{"num_hidden_layers": 11, "hidden_size": 160, "norm_place": "pre", "norm_eps": 1e-05, "rope_fraction": 1.0, "parallel_block": false, "init": "uniform", "init_std_o": 0.0116, "optimizer": "muon_variant", "decay_shape": "linear", "final_lr_fraction": 0.05, "z_loss": 1e-05}
MLP neurons of a small language model. Each row is named by its layer, matrix (gate and up: input weights; down: output weights) and neuron, and shows model dimensions 0-159. Each number is 128 + 24 x the weight over its row's rms, rounded and kept within 0 to 255. Numbers have three digits each. A neuron's up and down rows have the sign that makes its largest values positive.
After each neuron's rows, "fires before" lists the tokens most often just after its 100 highest values on Wikipedia text that the model never trained on.

L5.gate310:105136154177147108143130105108146114119171178133130116120092103130152153113100118121206145102145143103103094104166132132138096118095101100128132134148156083149134157134136104142132102139116097157121136119094136132089157147098147114148138131129085151106114145119134189119132133120127085099140097150142113137133131130141140122130119145154108099156160106122104157119086136159142080099168153126100149121124139134143102166163091173138147147130133079147125103122072126119144169169126141
L5.up310:149106110143143141141124159083107149165111142086134122164138074126175125164150136075137103164116158138146107131172145131105120153120143106101103127142095139136103152143133115157133137146134132151148081119123141135105139118163103159127113163115161130146105098110204162141135137178150130092118119166144117135164128128157140089102119101115120147123087072102097131134106136152085140116119172116093104140108096158093136140097106130101126104126153101119130109123110157113094098140112116
L5.down310:152136099124145143123095123142087132183114100071134173145120140103115104139132079150174116109131121135170118152146106153115088110118154144085127158158096129127127096122134118099104158109144154101140107145120128107124093130168079124138115099156165148154114132169119134115140111150146152090113144096131137133136092128169135096140140113085156109110092184141122143147184130122124178151120092113167105145147159114129136146092132104134148075103139137088121146123142130150116132100144135
fires before: "1", "2", "8", ":", "0", "6"

L5.gate271:144162150173068124141129133135147137164137111107105153141108123123129204129164105152162118110139133114127184166108113113152168109134121164141122150107111106148089125152132099160112122132150137132135139118162143095130105093139111095169123142095106152101141128135122127160103102127109103137112135105136141105163113169112203124135143145139109120135139158081140114101128115131099125131111128110109128098159103179113141096132145100158128157107081103117115107116187114140103128162106089
L5.up271:121157136112118080117132159092200165132121134134114132139149119132168120124105119120114089115150105128193121148101110146121148104113154137139138171102103114130117166160158106130159151147130105122109078143078119102183137130150136138175108127116143160139138071136132131160113173115110153153136100119104148127129107127087137130124149137113104109145089122128114129083110134119086135137154098117086111124113126165116140116044139143105150155117127093142110104124131137137135082107105133
L5.down271:150149091118134112135118138112124123149125115144112108118092125154134116143113193160112124113122141153145111134120119150144117102098163143182130102161104158129103156085166145131121142147131110160123161160119141114131098117098105131121094103148184135129106094150186172121088109126147121109114103152115097105137098154130145154108091185166101135132136123113146114124158120156073173111168113149132119161119153103091170135156095102119084112140144151114108123096161139153146105110110134
fires before: "==", "===", " The", "The", "In"

L3.gate295:107164111150131131117161143090165120114130130140126121119155141112138122115105127106133079109140121121134121169135156086115125078094131133092103117154121108115109099103118118126132148140133159084124139100106084200141107113143172086096129140123152154074158178170131134158175104136109091164116149115125117120171161110108101111190128119176129135119190096116127125157107132085147140119152145139154135113119122145129142115112122117106115134110103124166123131158114122159103136119119086
L3.up295:107123097114133092087167094115130122109134127121133134148108116143217144155141129115116127102130137131115130150135118162141138138132159149138101110066128121157160122143164148102136119158111169142113141119127140163155129153126156130095178175140161170086128078125146137136136154155179137155133102118124093107154131098142089093090086112132102141140117122087095134093148146137138128134113128122136136155151131146126045138089108104133120157144123139085116142155121102106127128119137140
L3.down295:106114171140122135131115128138131148097139146143145157111125097152111158109144110082088159123124126103153177125127117136143110135090129122137117092133158127148108116110103106103182096136109134140124119141088141101164118147153156164131120129125087154115136106133097134114151154173168120168155113122145074177157157093160117127161119167158109065117107109101112136121099144091133118128108156164145110160147107084155154159152112119112145086116141121104142100143116078166123120102121152
fires before: "1", "2", "i", "ady", "ll"

L5.gate156:117111131109114120180153129143119149179079130139128090112121132111139182112141130117162134119181131168139139136095135121118131044142147141132066138123076152122143140134111114149134135143118147078175124119123159116142090137123128133132116120112138147115151103136140130121151100103074098146089132123162177111138127191130142110153080100120168107156177142128135112103115133158087114143123128101083143151127087124131146145118160121115109162107108122136143121150148108133123117138137108
L5.up156:152118139057109100113188120115126124128097138105114140162114110133151156117129169139131121106126093136139108141085123150146152166109157146115115149126144150089127145161147142132130132141148161126161083160152143150103145177147140151118090134080119135133130112109164120126170179132117121161140105126133144135135134162123152082146090125109137106116114083141072110179125106163106160141076129097090095151145130123143134090086140124119120113111086123124152142174119125093131138133120140
L5.down156:117121133127122146108126130124070140130122120109111148119135117157127117130148135138135122120109121078101117121167138130148145179086145137143138152146152168154106130123129134133139103091138092175101093190143153098107122115119123159122111140144116125149078138105147169114117208155160127150156110090128067125129116101116125123129185122131056168143147130108116108137153155122111088160145100125120088116136130134117123119128110086115101090173174148122152121143094132139153130146128131
fires before: "=", "==", "===", "S", "L", "ion"

L8.gate110:122144120117177124140163154122165141121130128102146117137135143099127092141104099119112114078102129135126092160118145123156113139077137136156147071156119108104110094161130126119139121163129144081149101175131138146112111120158088111127110126119100118119105089120098137171125125133141172157129104116181125105133151142117156110102126139090129134080108146146110136183132158139101119168079143164126128171113113067149130133156125144143089147160119145149121082128152155114127159149131168
L8.up110:158094131133134116154097176148146109135104176143122146118139077103136106143113130134163151167091162121136142196156109169152185172097132137123171090146142095121127126131119095170141125158120141123187142129152115155114105133127161098128099120141122141140085077131133141139152118129137143102137134091127139122119140170161137106072113147130125090079117131149110142128146141150111117075099164146132153119152129150138115111087101116116089140146112121122117095134143115125119094151127145
L8.down110:102152105108108121108155114156099087128149170111147158127113128146087123136111096073127128147151133113120141112147109114161140131097133189140112159116150109157120166125133139137122158152127121149161116110113141105180106120169117092164126110116096136093160163144098121143074106185098136098143113143099133134128169169118156151117099147155140072142134120139137105097111118147102101166150197164123092136085142118127159114123114111108135137138108141110130141104124105112127151120097106
fires before: "2", "1", "3", "form", ",", " September"

L8.gate245:102135089149094096080148106116153131128140122104098122088148113145126094054136147127095156113143146166101138093125135160093149140049123131127138126121110122164103131146135127109149109132138138144117107113104087105132153144168096123148090145166134123106137129087133096117143137150127095139140138161123124129132069139158146152132117146168136132132104127124092105167149099147147117132126096092163103117126140167144150135111183115151160160117132121094170089096124138146106140154155112
L8.up245:155127123091098132123146140169121192135146118153087132101163080141152135122139133147072159123115128105073149098122165107102164123106121137095116145097134133108151122134109089138110104142106110128106144146167137147098089148155143139137132156163164125114147146113143123138141131076137148084133201118105166129147107138125147124131123147124158098172113134102129150148109132151115104128123122078157131124152096161103143118085107155134121162127144125114137119132144191102138149115173146
L8.down245:110126159094140124155114141125113162133129153112118146128105140105119134128116142104123134114119140095148100127115129140138163117161144104136103132155131122116130153143083140119120124116108108164095137118133149122144114157118115145091079112086140114128114128146077103142107199159151138123110121150170119138157193096138131086123123170115133138131127122139141093106118133134111138107116129122104087118077160096105214111175148157194111128142129097126114139125142138178077154113083120
fires before: ",", " he"

L6.gate69:130091153143088145171086142109123129097133166117079185107122180099127100120129134184110170108128133133114100124170145076134122124164121111180155102086101136096152130125152108134139175126124158101113103131137134108122129120143093156079105142141172132176123148139129131128142124141113110097118124140143118103109112151136151100098121146160121178165120126106096143113154141123125149120131136170147112173135106103175120127160118141098137104143187146144104127123106117123143127130137105
L6.up69:123166139162108137135133146095106088146112133117161120130148103131123131104127156103121147111167148134159133179169119151131137133125127132138107124129086104166138129143143149108138127097089132144091147132142125151139112165107141131119130109143120144174104077099141095132126139157167121155100105139113094139131085078131144152141086104080114133114156182122157157088139166096139173120142151133107097172141110157111118095069110109123124112140121132122153155080111107100134182092122122
L6.down69:153144130130170077142166074140147134132113123113116113115096146124154150147130099156122149126150145173120164125101141098121111131108164146108149157116158134106102143157111106067132147168139128116092085108143102135107127122112149083131112147109137152116143108170094164127151148139087127155143115130158135146141134134133142103136138137144125129101160079109085146165104145180129117138089123142148165112108109114159105129150115136082165127133094129119145143094118116070116059132157137
fires before: " ", "0", "1", "2", "3"

L3.gate311:158184153143115161107104162111115132149085156146084131099148146163126128090170133121119161128164128122146172130132127163136088074077119111129138163131104127130098128136160151152132128135159147116119092098157129134154120160120105115103097133088155135139128139153092157138126158157121138129109099100111142115171078145141150169124106134145148136150154149169100107110108134152157092115110099137115098150130108116123109127087132172120113152076128169129116121077126136140105106095150119
L3.up311:129132161126133135085102129152168117168129122130135158125141117103119090095142171115141134096170123107153149125083112142117119129133093146134100144093079101087119147118165116120109145130115157120117116142122192120145125133107101127096107124162120110116108101108124155113157157133153095110166140116101174139141114184133170157099113144184132141161099154089135101123103158137116143123143079109097111141140143121074103151147149115144117116124141131060117152118180137154139122134109125
L3.down311:128103172126124106109143119121142175103105148140125124135077139142151169100141176110157123107074124123115158148113126137139095151115109172140122134134098119121122122149140145113094082159137158148131101176097158093131134123041105132124129120114139120119098080115138159146134151126183143151092147085137119099132112141087123126082109157136112178180149140138142120144125099147115141155133099139133131129123136135083147091113123122128118120151108179134159119144149133135153173104121109
fires before: "==", "The", "In", "A", "B", "==="

L3.gate359:120119100165114098099145152118126127119155122089080131151140147137139121153138116106194126151112144119125125128139115156123136122115137166151126116130091114177115103142134122149143135149078156050122111139075133166133109157093124132124096142131130141075105103098133105141139102161120109148134161127126143142169091134150103159111206133111097158149120103150129148129141138160190150112118095142119132114104143108141167144097100101141143135142128143179105150127115115141124102155161144
L3.up359:130092167170129128146169132120147129165171137070101128113120130085115181141110114150097103091109125075133120157117145115128114106077184140119113139162116161151140076155113137088184123124104119129114127105166111142102130153147141108124126141131187141117119120093133149136124138138125135151108129113124156138117102141113142116104128104125114164168112118090082167115135140138151136154160138170140125132155107148093134126142118085138138105105139120146130081160101085143089139097137115
L3.down359:122120142139174115128157135130070142124140169131082118107060103088121127167145099142098133117144116110157132141071151133131127117110150152116106130099118151129095091109139106078144091159113101183156108118141101134126081128151130142129083093143138118132149184168112180127153129107102115129115136094144114171093180124123150140109147123120133134142117174101114106133110139104102134136159154133138134126128147128144163122112142084122114117127133149177136135122107122170092151133152126
fires before: "9", "2", "1", "8"

L6.gate185:146088184153156136159084140166119130130105135136133113131153136145090200107116157147129142136138109159145090112119110139121111135158125156093118102113141148095131121106153129121131145125132092150112106122110166127165144150130126094118115177100117151100097112147082166144087144106097123155146128124138151122164076133147156101105095109122143122122155090104115142120120108100061126100123128128141111132123121161106125120163153134120171117092130150112137134173198124112138145137121085
L6.up185:144121133176118124125140151183152126143137130104130091100156108125125167130138128146121115108147119126169134102139129163145100107140108123070202132150085120120137130123120125124123148112125129175162104115138117129172154164103129097132098146177140175103105055140108123131110153102113116142124107173112152071150101142139147149120143161141114116120165133082133136104121074098120119081140143180118145130128098137093098141164139135096149127108096149117137142127144115136127125110105117
L6.down185:135093179156126135141090124146109157157154185142130128130138152134097131153117134147105155117136130118127134095126078113123123139175129139126096157118124137102097142110124110092128119148124152106144142070064152124150120118140129131119125129102112141154136122157121188141129130100121116175169083111132100122167109142143147137121087112159165140167106123141113140142088168155104158138158097138120052152089142151087153109114117094110138133126149155131131138128139116085119131133073108
fires before: " The", " He", " In", " She", " It"

L3.gate26:109123145110142110149170111114129152142130101115142136109156130103177136103145136162110093122149157134126165145059148137166129109112109192101113154088135106182120098129128123127109124134123140103138115089148161107158095159078084122131113146129161151063132102092141143128160149123094102146102100104143143164177119140152099162117123142143121109167125121162100103120121159126143150142110077142153114128167133133100141130118153141131116122106104113098144150115165134122137127127079112
L3.up26:145162142128108158143153180117159165136091120135125116135138119173132152098116143115135089101109115123113161158084149112149113125136140135145125090092064139137123126101143115122091108117142125122106100110121124142127122136112066141109149104136179151126097112145149134152154133151130136118142140068095148156156104143138130152133122147114131133139155131168118091090115081150116123093115095134116117163139173141088148098121155128079128149103100156087141162105107159185093143101116120
L3.down26:171136143101108109127100144098140137143090123136108109141122129168151151120134149130114107092126099138139128133101086179183114133095117129133151131127031127143111107133123109138082117127154127131117092111121157123138131151112120126086156135103138083121087097146163160129121169141144132159135132099125147088116151123133141125125139169130108163156106158121096098140124101157092141107152123110112106110116159121133205102120165147136154164134124139139147139140146147157086168094101116
fires before: "==", "===", "The", "=", "S"

L8.gate218:102143122154156137131099146128128113159135123077147131133184139148110133109153147069128092111156141159121104122138110082151121114148126140091101140161120135099107142113125140103114100132153160157117116135113146156145084144134125146111172160109094159106102096141138166101102112145129147123152119148135136111142161109147145141112166155098132113191126106110138106107112120134123140098132069135096148111165079114139140150157133109120176154135112135155132122166170157052109104136146116
L8.up218:136123159096139130120118123173144137121159103139141094132118124105113164108140110120183158154163148088094117101146147121124115148108109133135086133140101104110111158126132137123149110092113131102127196126105126106122137094128157119133104128116116146161100136154114086127082106143116125106115125128154105141150151105156137097094197155177121141184127138114127143082110150129103083176119151162098094151097092125094123114132120122089137157132115129168148172121159148117102095131112105
L8.down218:123090122150137163121131136120157178111171133133156088152144093111137093121123147140142084119147103090126155101110121146096129147142132169123105107145117152120126145118134117123122094121156153090157123105123152118092131123117126115082111156161177103135154116154096185129105072148139105158164113095150151140152142118127119145124118160168107095162096151114145123109096143128142081130153102108116115111155135118129159127163138068102112117168162088075122134140116150138132150157139095
fires before: " The", " •", " In", " Time", " It"